Weights of a small transformer language model: 11 layers, 4 heads of 64.
MLP neurons of a small language model. Each row is named by its layer, matrix (down: output weights) and neuron, and shows model dimensions 128-255. Each number is 128 + 24 x the weight over its row's rms, rounded and kept within 0 to 255. Numbers have three digits each.
A block is one neuron, or neurons of one layer that tend to fire together. Before each block is what it responds to, as a language model described it from the Wikipedia text at the highest values.

Responds to: Word-completing suffix pieces. Final word pieces that complete a split verb or word, especially past-tense -ed after a stem, e.g. fac-ed, serv-ed, maint-ain, c-an.
L6.down76:112131146139120155078143133111122140132113095131125106114110125126148169146130144118150121092131148142137127130133120105159107154075117124129124099098104156125187116107123076125097114155163151068123146148122109147126159119117112154113166113104135147144134091154124088124158170111103147124097153130175161159123114113128131116132122143144146117143100148156068130120169129134121108110113
L6.down346:119102122159150139127094138160173149122129159139130106088109160113148173131098167101145097118070100144119113132096090141165110164092119154149132140079110122116122164169151128110128101114170138103173176146122117123161158142142139167099143129129161122164126099143100092083151174104105146127076120105106121137097124131121160154097129109142130115111114150081170124131137104160090129130126
L6.down392:122168099133120124114164099097152137126129125120121166140145102112163112127162123137120154164082109130139157129100156111124204155125110119106120098105150127147081089138156184168129151125085126131142100131112127157174169115127097120127138110106099121114122171138147139104123095164140121123203149101128175107127123123123118137094137106150137151150138121131137119123137129124125109112168
L6.down422:127135081088105158125167172125114136150150116137142139126120112115166163085133147127124112138090120110151153154116109133112126128170154159079086087076163109116126131129137150113144154076114136093147115078131105164161100195111142127075118126124122080139182131094100103082134130119127126123150158126130150122167145114166137104149108130126117102087125156119102171114133108146137136127098
L6.down534:125113148139150149146147098144166080151131154123141145160103108123139098124087111127094180128142099127118162117104114134146157104105110125095148125154131129116124157155130103097136117094162125160166101098121167115134119121093130133148112159188105115129087153147120131150141126109166086096116078139102175145115140138129105127162071120122170139100161145155128096122133090110152167130087
L6.down897:159131107076117104102130164152122111153151155158127147146129082104126126104126112122134146101129147164142141147120128130089144119153154150092126137081136143111130113122123124092145123133141134123090139131112099124152127085102099131114137156145132138127095103157132135139120118155126093124139103116113096124187125129142137118155140143149112135131119120094142179057123129060106107148126
L6.down965:124169130110163154102152142134129082135152143132141129094096133105139147155125095146101169163122126164138101135128138103149121102153138189099098144118142119174132102115071140137071157139119110129127108159121144115142155161124098121149111072078103113104148108125086120127168092126113090183117173151103121130147116112122135100086152129144131119134108096143196168114138122135165141128108
L6.down1006:103116120151112139108143089112096098126113112141124138139089149083164121158155120137132145058140156166121143149113150139173102080123118116128183075169116101183153119096114085158155113115140131138129081131103143155154127066164108118142105129107103097146126111099098171133076139114148156160108130140146103184156152138118084114087127141129159145138125122096112098141117123133112126110101

Responds to: Mid-word name pieces. Single consonant or short word pieces inside foreign proper names, mostly South/Central Asian and Arabic/Persian, such as Ish-ido, Shah-z-adi, Gov-h-ar, Ut-tarakhand.
L8.down246:164155154098085154095123155122156104112114171110135129150135080149153147118098100121135126113134160105136107156114093159114179119170103129093118109135145122105135172112126153120160133068092133123093141116124120156120102141090115162121155123165147133129134170116165137123127143179133131141161146106113172140136113138129127130111123123122108131108145100147127191117173104128130140133148
L8.down404:122147112063111125122110194166115150145097089148126061121173137141081155113108163139180075126135109117150121084153132142139143153159120137118124113117138101136124134114150153132172144120109119170102128121153107151122109153128153173125130149156108126116096106085090132102112074078128111140105141128099121113123139105141117163173115130113129157149178116128102148124142129132126148112125
L8.down415:130138123126116055133082132132109151115137136109117107137121126136109114135130137106113093144122130122109136127132139130114166111127107142145146144153145112130076132117112179131112140077150110083109148147141135119127109136147146119173149137174116120111097142105126166122127152076122147146120109113112159171097154122119151124177147119134170112118121126134156172158146099149115110147136
L8.down747:104108194140135129125124129111144155125124118151111129081165125193100109189114114145145098093133149101131129074127104104130116105114130132132121109137103123164106170106110141158131135103105109123112168164155128191139115094114118176162129117120105078102108123115142111134110154112095096128141098119109164132126155124137102112125127163147112121120070153125186132143115108098145149139065

Responds to: Sentence-initial temporal prepositions. Prepositions or subordinators opening a sentence or clause, mostly "In" before a year or month, also Despite, After, With, When, until.
L8.down76:143137131144100129125088130187107156097083109103136107140116118166134110129124072099138188156168130154150113140192153154159081086152158144176086109112162125128066095113117146139170141175115085119148162120127139134154092061130113069157143099098156091134095129140120119120104098109131136104151155118153145124126116146122131126114163131160115115153106137154129119128094113112104126111115
L8.down710:113137120139124163122128164162121124108138130129099150105134107108184147149127126133187103146117122167118118152095104140132169100103132136179190134139129152117090139127152132136107122160122148163134124125122133126136101124152107134130108142111133115123172107132135111128118120156116141109141123113160051138165086077130127135137147154131125066124142139119138103165121103086102130162115
L8.down880:129134129104093119133146119111096100130110130199152143104157089147150083152114147131090102123124145087165128072133141104125148120119155119134161122134121146147126137107126118141146107158133131152128140124065119170135112148095132116100121066113146129150133125120100168123146128100147127101127099145102176143127147080131124113118147129136145121055127118164133103131122135123113123104160
L8.down905:090119151125116122076117119123134148111154127174140110095095122118100157152097111153103163126139152141137119126140118079093097125088127083107130118149153163134108100128127094167134125155156175150115139120147099183177147141122177099136137141132165136094121125100163107101099094103132108093126152159096147110136152115083091116168172125129141177109156170135125103107114115122136131141150

Responds to: Mid-word fragments, "m" in Denmark. Word-internal pieces in the middle of oddly split words, strongest on the "m" in Denmark, also per-m-ission, p-o-em, D-el-aware.
L3.down17:126154104118151096103109079146095103135125120187120131104152138130113130165159116152083131161122143141122132101148127101095111134115155069098100140132128145170170134089098158141135115135179106134132172147124106093159157105148167123126117164104137189130134121106128113138140120116149145123147132121123123101112130163123127096125091146119117094137100136160086148117155113144087154127199
L3.down30:118162111153124121105141129145182135135128108128133136106129158144099137131154142086125133147133101146130117138090115185102096106099092144158111138148105158126121118111120166116142094137160127157116173164147129105151099129126110132135118102091126120069175139120147117129142089126130122146116062136146118102145128120137173115105138178145123109127154134132086098132132117190089154133121

Responds to: In and word-start pieces. The word or piece "in"/"In" (in Darab, In the meantime, In·frastructure, re·in·forces), plus "of" and other early word fragments, often in lists or infoboxes.
L3.down254:102143075076125120123112157153127130126157141163163104155109123124069066106148144152132132144130134141133131148120140100129135113102118161143167143097148142132141156115139109097141081152147070145152126175156125145100160126106148120102098118112145160128112146153075143111086136080138097125124091155126144115130141132162180146113112117163148138121098149103141146100129137101094078178160
L3.down965:141125130162112109137111146115117146117122186141107107127113169132111155147144138124139154137128096134105130138131126138203112156134151121122123099123136163151131133098113129123178111107117172061140118148115107138139136147075153144139179133152164143127116090125126120142123116099147087110122113166138140098130140135104092112127130115169142113097132104128085165121200112128123127098128

Responds to: Partitive "of" after quantifiers. Mostly "of" right after quantifier words like one, some, many, most (one of the, some of them); weaker on "and", "other", "or".
L6.down35:128103113123120158137105186116128107177113130143166155134119155107139116125113112140132130132127140166164140097158152125113162108108160107122151179140119110129116141080134106135139124104136091099122148101144118091167095111165117122105168095152143143123107110143057101146131119148129126147103115133127128144150129129137100118122117113141109105122145128129145118146175124135090101108137
L6.down48:107148118136106134133119151148124094126151132173165132133177143131146093143126113123119102149121135107114138124100127132122115119120127115160113147150097118134129151118139112106160094160145158132131156172115093104116133160118122122111085157163094125100110153133128133143142144111130154119114130088113092171118149127134150188150100119099129134092149114092132156098135120105135152140120
L6.down195:134144096179093165144078108143103127143115112131101153134151122095141163173171096146157139126135148137135091106145146163064136220110123121140113091119160157082079175105128111116122125140122105105083149104100101079181167114112109079160115119147141092116120140131137117147165152127139123144138170135131155147165100147159139134094107135155126154167133149138113145152140151108120111128158
L6.down370:125105138111169140092118143115117155120133164143151139156160127113099137145158128130114105121119138136132142145163101105106110119091107107195113133126143128106146167131127161138154096147118135142107180103104092126136098128111137119122113173183112121096126115158115127150132111105115180154123132137144138155148128131151136144159074126179120073121174098123152125116108136135110109106128
L6.down436:149137149121155174109073151131096121116108161140126100110113130151135121155078128105110132112070121093122091156153158134068104139120100137141120141119147107116140126111116097127114116107151107147151122129147112124138151170148135135144144121158125136121138125111150125134138134134088117128132111144130142085144110116170171157110131112099125121104139111139136079164162131119117146132096
L6.down462:121119134180138137140113133153155132125112143134091122098144115106141070159163109090101121104116127119160142122163129095169129122183140110126137059098135108123219152127124117093145144171136109171122130113131110129118130155169133123102095116120115083089114110101141104133123120126131117097144147158148122150101134149152171158134119160132148123110102105142119108125134158131122159119153
L6.down484:121118072133110183147124142116143115132122116158110151102131145122156133128141104108094147165117134112113085128143136152117086139127122142149134102150144112100147162123116138145127171153114102125107142141179174006159113098101135098102118144110139115118137101096149128117135120115095139130186157135114121146161099112145134120165117102093196111120147132130127124127119104118146166130140
L6.down867:140106121096139151142115144095123184112124132139129111102100151144148131132124136106140080128170100132108104127145106110176128125155144142137132056170152122116126130132124136157182138125108138152155102125114115089118093107108123142147115141121141093138112095084109135103145102103118120130133201104168119167124116148069141138123097128149136082169152137123121086126131100114140150117172

Responds to: Newline after section headings. Line-break tokens in Wikipedia markup, mostly right after a == Heading == or === Subheading === line (Career statistics, Transport), sometimes after a sentence-ending period or blank line.
L6.down44:113221113117135126147168142117103150084172089111160145103135129132131134144134143114149123140160124159094130147121124122145165111135127144119109116156133116081151154188144148131132103132142187131123133135103118095130132165145131133088174124110113109123114117133166109133168166102131114114130123143196111163121133134136149120121137118117094130140108166160129113157152111131148148080116
L6.down304:138177108109102144148122143129151102118144127146117130121141120139104125139159152139130123146128119147154119131119148152145139164124163140110121166115152137084121132113112122156118129082127122102121133171134138122120166099123081105129081133113171133156116135134116086152157131138141093148152180100120153132149156185111139107117122116128125112155158139098106097153093135123081152084146
L6.down317:138149107134142109119102121135131124128133113111158124121133122140110121140137121138143151101111133136124137115108159119153124126133125113129120152094109160125118149127150139125127167122082088140133143121133110128137123119133099114113099157135123160128113128143132110136103119175132146118142163084124143129176130108089132137156131122105130073157137159142102126136135124142142138121116
L6.down359:081121126135088135117105141111114132122129116134152122121087130150119127156144119113119089120118134127116106137105156132114166138107118122136155119163115148181156110106115137127115101130093129098127133131136116164113123103159137148095133140110128147139138132127188145130111160080131151152134141103193172141115093138139110142117166117151113087109157147115115142125107130122075168145123
L6.down366:121144155137112083130126137144130123106075127129156096187115145102114132090125105126146107142148125145187113129146158106119144136171106163108135107161148083157107146171112116123135167115172148164154200140090145123129089120141145113142069128128124118112128140116130114148148126088141140128146133099119100085120109120113161154109117140124119132154127091137154108120130131087124146149119
L6.down795:102133128116141148126110105120127132137127125121148109148127124155172128120133173131136105120107134106112125133103167147118143135147139124127119137166137108127134103129122121165133134115093107122137120138082149140162125144111132126103130100112160132147121123131110121107153136135133101146126124133163128113125133167149180125116107150101105105141142137114117120147138136135105134128129
L6.down808:176115156148131087155120135132156143151155147166124128128107120097139135123067073137160093138131128133144123107131170144131123106146156120090132129088103144144123125099150096121126089131117105148151154124139166111121124135136095117127113124124093101144154108152114129127128115145133139146136139125151145164138143136132112150129151102134143077136122098139129121147142105129080132146138
L6.down893:120135115145146071135131119156125148150131133105100070137125128155115094171113118111070127170106131154138154110142165118169127118108174118139129140155144135146106144130161109124129120116124162104113158141133110105124118139140122141127092115130126144168108107107110150091131151126150106125126104117166140115152131115142107139146116129157157140151131123131177090072138103069134123146136

Responds to: Verb completions, auxiliaries. Word pieces that complete a verb or auxiliary before its object or complement, such as c-ould, desp-ite, den-ies, plus is, have, to.
L8.down254:155094158102103089151151105121152145119113133160161156140138068107133116121115108122080137136123124125105127141096129098093079132105134123116082128134106211131110113132123148118137126135138161133163146110120139174131119169125135120109134153123138126129129099185109093111110136105138176138133156139136128132152056142102121164151108118174124097131101153158160126133142141135132087105134
L8.down332:101136172095107126134113134158124117186124144120076131116108072124162132112140172159074143114115134145131059120147098132134129143163101125138107113150083078125153121124133120132103149119139146103113166157142093225117125141101153123113122060099141095102094134132142129148154114129085147136093130119094164118147165133134122114113145090109124149150134079115160129134127088150139100152087
L8.down829:075108164124117169138128096099120137151148126131125119078130102104087102164128138108146084123141117130103095133134141139130138112103147118128107176140137112152128102109114080112131138083125110140116106202171122128158179098155113121101095094097144120172110145117133119126125156119090147116116137152124147144121129135123139157139119135120137140136113087115150139125116104156129103151102
L8.down878:127132073097106112126133140121113133126133159119129108182141113144124174114122120141101095114090093154101100156138156164112142099134123158102144125085164147125158144138160127103136137088139117145165125175131118090123153111101110107125174122152119093163112127148127116133121140142164195129135143152121161101131126134129138177102152118147123104119162140072170147111076132119147104123098

Responds to: Word-internal fragment pieces. Short subword pieces that continue or begin a word split into fragments, often "t" after a hyphen or prefix, as in one-time, re-tubed, in-troduced.
L3.down779:108113147150135099107127125122102166143078145138170128053121136130155169168146127166140205128155150120128145099134107124126130140091118082140169152110104122114137125114112114115156135129101099142159183128111145144116155163109161114128119151122135082111173145139085136119084108115135152159101141135061083139149109112100090144142124123106173127141138098111080147098125127115128147134157
L3.down811:136150122165147130107160108139093127098180132129134137109104106128165096117139164150161163127081185091129129121167147164153121140072151142167108155128159126109135161150104126158146169122103130104130124101135117119147133120093101134138142109134116137153117097123152124139150097121140117106120103139165153144077113130080185106179081152125149135157187124117156091158121095156103154167145

Responds to: First-name word pieces. Pieces inside a person's first name, usually its opening letter or a middle chunk, as in J(oaquin), Margar(et), How(ard), esp. in tables and lists.
L8.down147:147142118143154083149143115149135117159133119080078114116113142112173157084114124123130146139149133179119170123085104127178098137118154098135092164149131136139117128150110130077195157101112110136107102110169099122140112146123095130130143136153154137086174098111133156108160111158119137135116158181128156112132162149153115087122136119118132087091142096182131091121117134185104106148159
L8.down160:113102099160119106102135091121136135128109130114118159157115180084121127119130118176122115101136126109115130123118147118124127149176077120131113179140104152146075101135107160171179115154050081142109131137094102109110145141177142132144153133122110099130160115120127150120099125138108140098124143149092143122166167172153154096114135130148106110109144122137138074129144075167165077103162
L8.down497:147133128124135085148110135097149104107108136160135124103140143160115081142162127102132132128142128133155135156116134132102115125102111090134149143141129117121194098135107127126094136099147152128131133119091119140103146104149124079113148089091123133197113154121060115061138150168133107087131110139131133148101134106133107132139099127135134063133147109114098103176124160111140138105194
L8.down851:104125124124121130080153158155117149163099130135139130166113124100105128106077116160143139093108165095125143111122102135126092128142110139117092107088115159133102134114122131110180140160100093135121117134126107152137178149133113139172127121146126139103143130125174146167104117149069171154087110138097127126144126159129122099126189099157119156097134134143130099115130117148140126166111

Responds to: Ordinal and superlative completion. Word-final pieces completing ordinals and superlatives after "the"/"one of" (thir-d, sec-ond, earli-est, m-ost), plus phrase words like "one of", "as part".
L8.down290:108127118161141114140141119107106121122094127113108129163117138124146092113121131121146108117146132140147096143122163131156103080087169164143137127116125141165097108079109122121149089113130134100099121136099124255111126125127122150157148131106072115046131117124114135148148091150116146143132130141145126080149104112105117136130097127161135201149115158112099157108134105121139138156081
L8.down665:149146146119117131088147117142125205126137069117119111177162096106142156082105103145138148154124122129136149145159092095134153098132142131124125151096130149111132113106122150104108106159130136112123114147124133143107124108176119128129154150129115111127134138132128121160160098116151082144143108092138118157106122166139152124102134134110177101122209128085120107084150162140087122111120
L8.down791:122100129150156167130148096130116140135146103099153114136167131094160118129112089184167138129118120098089107119155144107132158139085166136139153165132138159160109083152149117124116104099117174109145109133097096148085145112165126130131113123115144145103111148097163124136144096125172107114183106163108144124096133079130163173128116114158119149155146152119125115094081139144151143169127
L8.down1020:140164140096161099118181129082111072149115116120154140127121117121157126147122130160139110113133119130108159119123132083118128112126123152096122162101122124108151103135117129104140131106136144129126113119137174135134177137134096175104120099133106099138163113147145116138178107118129122118157134175122158165117096139131083105112132134118128155104140090119118126120133124121164094145125

Responds to: Preposition "of" after nouns. Mainly "of" linking a head noun to its complement (part of, sum of, rank of), plus "not" after did/do/were.
L3.down932:136142125145153189121113179126101093155108114115125111157129101073122093155139133116149129131134143138118120146138172115151147142136116088117114150098144149144091109093095081095141095077093098107082129116138108163096105170163104112117134117102145113114142105165124119140151105120129123152110113078131117116133130122139130133145134163171069173116100109121106118143175105156146084138104
L3.down941:112111112086139103094114159171179102131146091115097108122124129133136062140149113104153141124171147128105103128143111144149183112116127106093091172106134117154105091084158164110102095101129158109153092077119133178127100149116133126150088134105119139136111160137104112162129086125117137127122130117086099115157120119116106137118155181138130155153142161134131082134153134133108109142091

Responds to: Mid-word "m" and split starts. Fires on a token that begins a word the tokenizer splits. Mostly "m" inside words (Trans-m-ission, Den-m-ark, S-m-ith), plus surname initials after first names (Michele K-notz) and first date digits (March 2-8).
L6.down249:113121140128130144080160122119133155148124111123115146141165088122177153123118124104162151154125123124095152130113113167120127153159094122123140124134102115080096131089078130120122062132111150108125139079115144111093122129153125086112140159086149157124129159151139137142139114122117109145074103175130137138117112166152163142119100187171114113128124140122143121144148107148099138115133
L6.down432:161114153138118123155121137110105104135106152108152148209185133175158104112123110153147118108142125094116133149106111146122125136135086180134162117103098108153137136100167112125144169098128103141088141137106120103120113130134153103137075151140112107137104084110139178121102118113106123134128111175175093176118115135131126115125147128138129156151186070117122140135111153107132131134100
L6.down444:121101122185097125125092125145123085126153145133116127117113150112126134102139144139113141132163122146137121098128115163123132097151102109126169136113152190172133102121192096108155096138079115139092159135114140107157155152127155133142114105130126115086153147112136172125103121103133105117093097123169095129157095129120116130143122140148121106160129156134107136111148136119164109187105
L6.down583:096114121120117108101123140093104128129169122121094180113164147137105148162149129188121097131148129137141138109114086127155146120102111078130117140106141111105144131109189104151144168129141128112137138149136145118139159087119099143144112146137096154122103154134138158111134168101109147130135155126126125096146124136111083153149110098116118124168135156140118144179073131103140110120151
L6.down638:137098076104134145076143164088113107119089112126113153118157156118126113076123133157159110151138141140092122128135128106137133146127156117092136090152141074135151138165173123107144159094133121120125119165134122115133149123111059144134107120182128108115105160103105157150150105077135143144144154134125130104136073152129088149169100124128125098116091123135118140145117136118149128106168
L6.down704:132109112138154138107099131117128107089126157142115120133152122183148095123178115124122133109116122124149138145161105129124145134125131118140116071109126107116139131183170131137129127125107125113130133156110108103158129113118175097134102134178152122110057115094139112158151139105115107191137136111129148116132109092159187166146097147123132099132155153137099134082156193137142118113103
L6.down719:157083104178170166091116140166158102131162128144139130100095139120126162094139117155141144140122127116093101146130129145056156158129105150150102152172091100103121132116083089146153142133109131101111141153143163080183132134102100085106129105133114142100136167089143127121118164124157145199110161115120101099154124119144123112112148147164153153132122122151135126153153124148147169126155
L6.down890:066133110174157139156118129134139146078110131159049146123154106089122088120128129126129134148123109152119154144120082148138127125092142110125149135117162116095133146110123142128152157132122124152144134117153133137119161144119138086117044104119150115142131125155120170151164127135129163115126117116103128093118138136143136102170175107133136098125140125144146109122109153128122118117136

Responds to: Prepositions and particles, including inside words. Spatial prepositions and particles such as over, up and under, as whole words or word parts (overturned, uploaded, understand), plus mid-word pieces like el and ent (belief, Welfare, Kentucky, went).
L3.down128:100106120074145120152135148126141153119128096126138153172140111130131114116128137146141145096148112126117161151130137111104106095146124137132106140115098138110085171092126086132136078121158090128116112127115115145128108167142167146130129100108129132092177107100164142115149065120137137131139174118108146160088110130130101127146142141149122123154121113137100131120147129129115129138134
L3.down739:075153091161113111127146133167111107134104156141162188148152078118160122091100131133100135127125138142127163079095093122103127103088165187097122127098152111144109164107153135083161123130118124140117142129119155133106149137132146127160116101144119146106155105117138125117121137081145147136124156113091113142131113117105171139141126181185129132106128106099123108132101180119148109140154

Responds to: Paragraph-break newlines. Line-break tokens between paragraphs in Wikipedia articles, mostly the second newline after a sentence's period or before headings such as ==Personal==.
L3.down170:091121133138122120151116142120134101138153135119150135129146119154141067123110128122125122172118112112126106123123155139147114091087126155126118134122127103177149113137157134116139117122102127103160139095137129126117113120176084085087102144161119149124128101137131072147163136106161094148130131092183147132157148137106179143102097138137081098118105131133117127147131132131081144117148
L3.down722:129134147126141132113118118154143142130130139149141075164110133138144122131136117110101133141124143132118140131124181131140146120170146141119106143180138120111124101153116100160140119119108107135133139136126161103147097088119118121081090122134144137135159139176125102126113136119145150111176133090118119140162142171129144146098105159130137076195132128108113124132124149122109135129108

Responds to: Wiki section heading markers. Opening == or === at the start of a new section heading after a blank line, e.g. ==History, ===Marshall; more weakly, mid-word pieces (St-ar-bucks, eng-ine) and digits after dashes in records.
L3.down630:148130148122172133129122164133114124125112144146140120091126099126110157151137151126133155131134138154125138173179178178115110131165114130081137150125137147101101139134107118136152112152129155141117102133086102156074142128125107105096163092129129127143112135131145128143160091122142133110139108108094078112114138090103125117103123145157149128163087117164151106194125103160121104126096
L3.down872:107103120098117104148130128127113148113100084119162102143151112181140120130134126157140174161146115144106156153120171128143151142113130150137147135131159158125130129109112145128118138100121148156113103094106097126075129135096128138133149128127137108085117166098141126111162112075149126173105157145110129131125065136165106127159163135128144112137135133089108102133142141153088166140106

Responds to: Mid-word fragment "t". Short word-piece tokens, mostly "t", that fall inside a word split into several pieces, as in un|t|il, Devian|t, al|t|itude, Pro|t|estants, often names.
L6.down78:122106097144125095124158136149134084118142139088156115154144098139141106132083137156111113142154153160113136090137092135157140188125120100130093163138120123101149102098085145161160151153120137122116086134113123071184110169109140126128110115133136152116158103111159150119117144131127131132137127102121095077136090106119145134101123150095184136139131173107111116144083093175078120114081
L6.down87:140102158149155137128130121123114126137152150080101155085139116129123150117109105135089095139148112134105115143110124114157147136156174144125120134141118150102158122171105116112124149116149105072071108154091160147120141106134134128100152111130181115118148132115127114133124084122151099145069096150106132157176150135109103146150107114135130153134091155113096139134107159155140149123082
L6.down130:144121136107100114112183132123114124134122102121131124083111107132129114144108114141122144135163113114168138122137122108136193161153148183111127107134057145176096115151111144136137126137115140092117112165130167160169119108134131181189115100088153128131180133110117144114123146137137154116119117101088104124117123097149118142138166145136138133119158156140121105134117139146136118159127
L6.down164:147117079106152135143106134134165138115159108155123125089106111096113139147135145120144144167164132107148123109083114120165124156152124052180143105093115149112164091114093129095111151095139111102132105138149167090108137123113155134170141093094124137102148134118132140159136080084092069114151188107139126149096130164147156107137124152102112129104129098092121141152114133143078131111149
L6.down268:137150128081118123106145081104112129152082171104111124132118135097117115153130116122139137187121149133114132134124146116148168139164143133107119113166134116102103150174094156130106152103103159111126095131135086136120092098114096165138131095134164166149128138078095108153138147102119144146107118118109113135138133188138131154126163133129147141120143112167118104101092174112115109131148
L6.down519:142130128156102211082125138194119160099134140177127131114186129138120113142115087124127107138130167122127119140141095141081136112154096136110140147116123106124137123141121122151146147127084136135165108174147147110125108136146144176150116156121119142130140123127098142144120155168151112150132098114091134148124073144118148197168125157110119090104096110166135131075132117090172121122139
L6.down1013:113170110111114148151167147119114127122133114114176109074159125127129107133125110106127136070152170158109157094126132104147188165120139132155137091107119073148138107135100158162163164142183099141136149130091137111156135141151144112068137119137144115136154117127110085133117071148131148112125110116112093168152117103156197126164094130151153143134136060106167133128109140090137107143130
L6.down1017:178104140096176141176143141137136120104130115092165088094162194138107152150141142086151138126150129099134117088118106127122156108154101132139126096122132204124136149131085108165105121122141113137140145108139123116101098120131132111098141157121136116133173099140126137132109127124134136097147115134129148123085092132137177125148119119137125083125127135064118128102122130108188125144153

Responds to: Wiki section-heading markers. Opening == of a new section heading after a blank line (Demographics, Gallery, Recent election results), plus table | separators and infobox-list field starts.
L6.down55:166135114117132137146107156135115137071133124145120150103150118154071172104119139132123088130133146144136128163146123148113102129104111116180086125156151134130111096116121200134188075146186134122129062109118131103143166132120120125114169131129129090116153128174072150123134103120125151110138124118137153068151145142132139115112087110147074127114142142154144135142151136135126105140137
L6.down126:107108121133090161151129118102132144162145123139139118135120161064193117147145127140159093128160128114123142161112142113134139126174117094106122128183199063108093124132112094075149137124152140125150112137148134109128132144105131121125131123150162154154150115092120114133148098133123108144103133108163085122120144132138111109176105165108130148116113101122135123119159143128115096110089
L6.down334:141149098134131114105121127136130123132157122118119160130100123079099117156123150080165109128130141140153111147135127117117148148166176119158126109151158121151122109130129130127142163152115136109099120094125100093087175148130123114092149135134189115136124159096113120163135082133141096096105115080152123128153131136137138135131127150138153106084088109144153149087153115173130147133121
L6.down559:124133136114141094141126088134123109092105162126153137180164122122107170096126166120136108090115141104104196164137167148128104168102143132103149134174114126122111125169144144143091098114142130121171120112131089127140074123075136115128128097100150115077143086109145120138153146075151130125115135140111084148146119171114128127140118135111122148148094152116116088128135151108154121150158
L6.down593:118125111164085133164111126115146100123132132135116132186091134098164126085156144122134132135139114095141142128083163107156180090156079102164161124138103124099111066117104140139120115133116118102122110138109116147124185133177095113140130098122122125122126161146090087143140109122122140155115127152138140128124132167130106096134137130161095169122169145161093127110129118189086091131118
L6.down748:109115145112125110157125109098094117157136110118110201112110082142097134116135155130108136112161113161190153125149147142137111152092193109141140141145149120136101122155168120114128136124108113088161141160149142103142134145175114131123108143127102069118134138142109119158115103149138106082119143098121141130169161127104108138142088123139116102125155114144117177154115113181098131113112
L6.down785:110173160131146084133110121114097117163170166146094140124132147106154130101147206197121108120101125145133135131108126117113136149118151105143133144130111175112154188111121161103131165113152111130130092147116105137149168127089143122089149098145055111128141168111153139117130143130091151090135142090157142091130091121134116126104097103141147135110119146134168111132123120093161108122136
L6.down995:102134161110116161122179168141136139112091112131144115146122116110103160127136150164120113096147146119174172137114136112160155129108114170145140153120124127142140146136144143127169091126129144130113198137127102126126116092092110166147159155098133105104104144148090148093129134134131160136153133125078101145128117093162114154088130112157117122115138129131099050142165127123186124095146

Responds to: Sentence-initial "In". Mostly "In" opening a new sentence or paragraph, usually before a date or phrase (In March 2008, In addition), plus mid-word pieces like or, am (Furtherm-or-e, n-am-ed).
L6.down83:152127149090147115137156127097144191144107149127113119144070159150115146123154128116141119143138080139158123098086181126134099130119133141101130142128146138106110154138113139135071155136118116132133156114152157110159154136125153133131174134124060150133169105097089095138073097131155136115113105129098154166181121137149109163160127118078174150115130101136112104157135134122106138154104
L6.down113:125106112120096137140141137112168117171116109173157076093122109115168092114119106171125092114132115135145143135129148084105130160097108125084105147133045080124122133118115081137113089130123130143121133114124111152100122167125111101152117103174138095122106168112105124117169174121128161127078104140122140113149091159141157171156104125123138139127137147091072150134120135149139087116119
L6.down333:127172133132108149142134136109103129134103126109102158133143100139109119152149126150138104150128102175134142127098132158143134120145169113138111126132126118197127146128124088127101133126127109133095141124070098123157097067085142136105130136178132146166140149141151142145133134154122123111160094108111138140116119137126165164123109140157132139105122116116112089116127177151116107142141
L6.down336:185116128100140089131124119156118152130074136134144186079104132133173124150082105155136111150166114127120159176114138139112087131095110138124128093085139132138145175119130115143095147112133150122122149127141118114135126185143130151115160110150158099114150122146126160092121156129151138119150153177170085166123097112121149112084148124102105090120135117133108149130153133175138087144115
L6.down389:162141152138130159147118137140113159167129143131157094134133102117158107143176150131128135109123120131115166099137156127106141125136165136134140125072140124142157141085144121126132092171094144099108144139156120126124148179128128147098089112133113103103102110109111134107150091145114094117165139122126101139075098142082124131133152151108145157113143114141103111147126127125141147133115
L6.down530:112186104107124100101157099161160128125135130145121134147126105123111052137154101141092186105181157140139100131107124119147181114122098118109133176146176193121153137099129130132132148136156075122093132124113122114143155124119115090130130156111133106157124106106137118138103085126129148110144132150103129109110196131082104099161151137080123126140099153122163146150094140123122109136174
L6.down531:139173108142198109135126088113102120127133128107120109087124158124141151126111120097098106104125155135167131129144157136123127128116116100184104116134164132151129127107112137178101117057151145130119113137101142138147149132147127112154117171121143163110168124102137096139185087144152110098141140123167107123153141137130130117119114153125082146158137161112143157144113079135097117132109
L6.down784:102145145124151165123156125130109170116175172123125088147113085149136090165129104147145171136095174128147152116116133146116126107082142117131109138097103157147151154147113136124109146180143095131125171122134098059143103161093147133131114129141104135138133138150106114095091108175124138160133172120153109164101133069145130156132139128104147116099151128106121151126132126137123123175096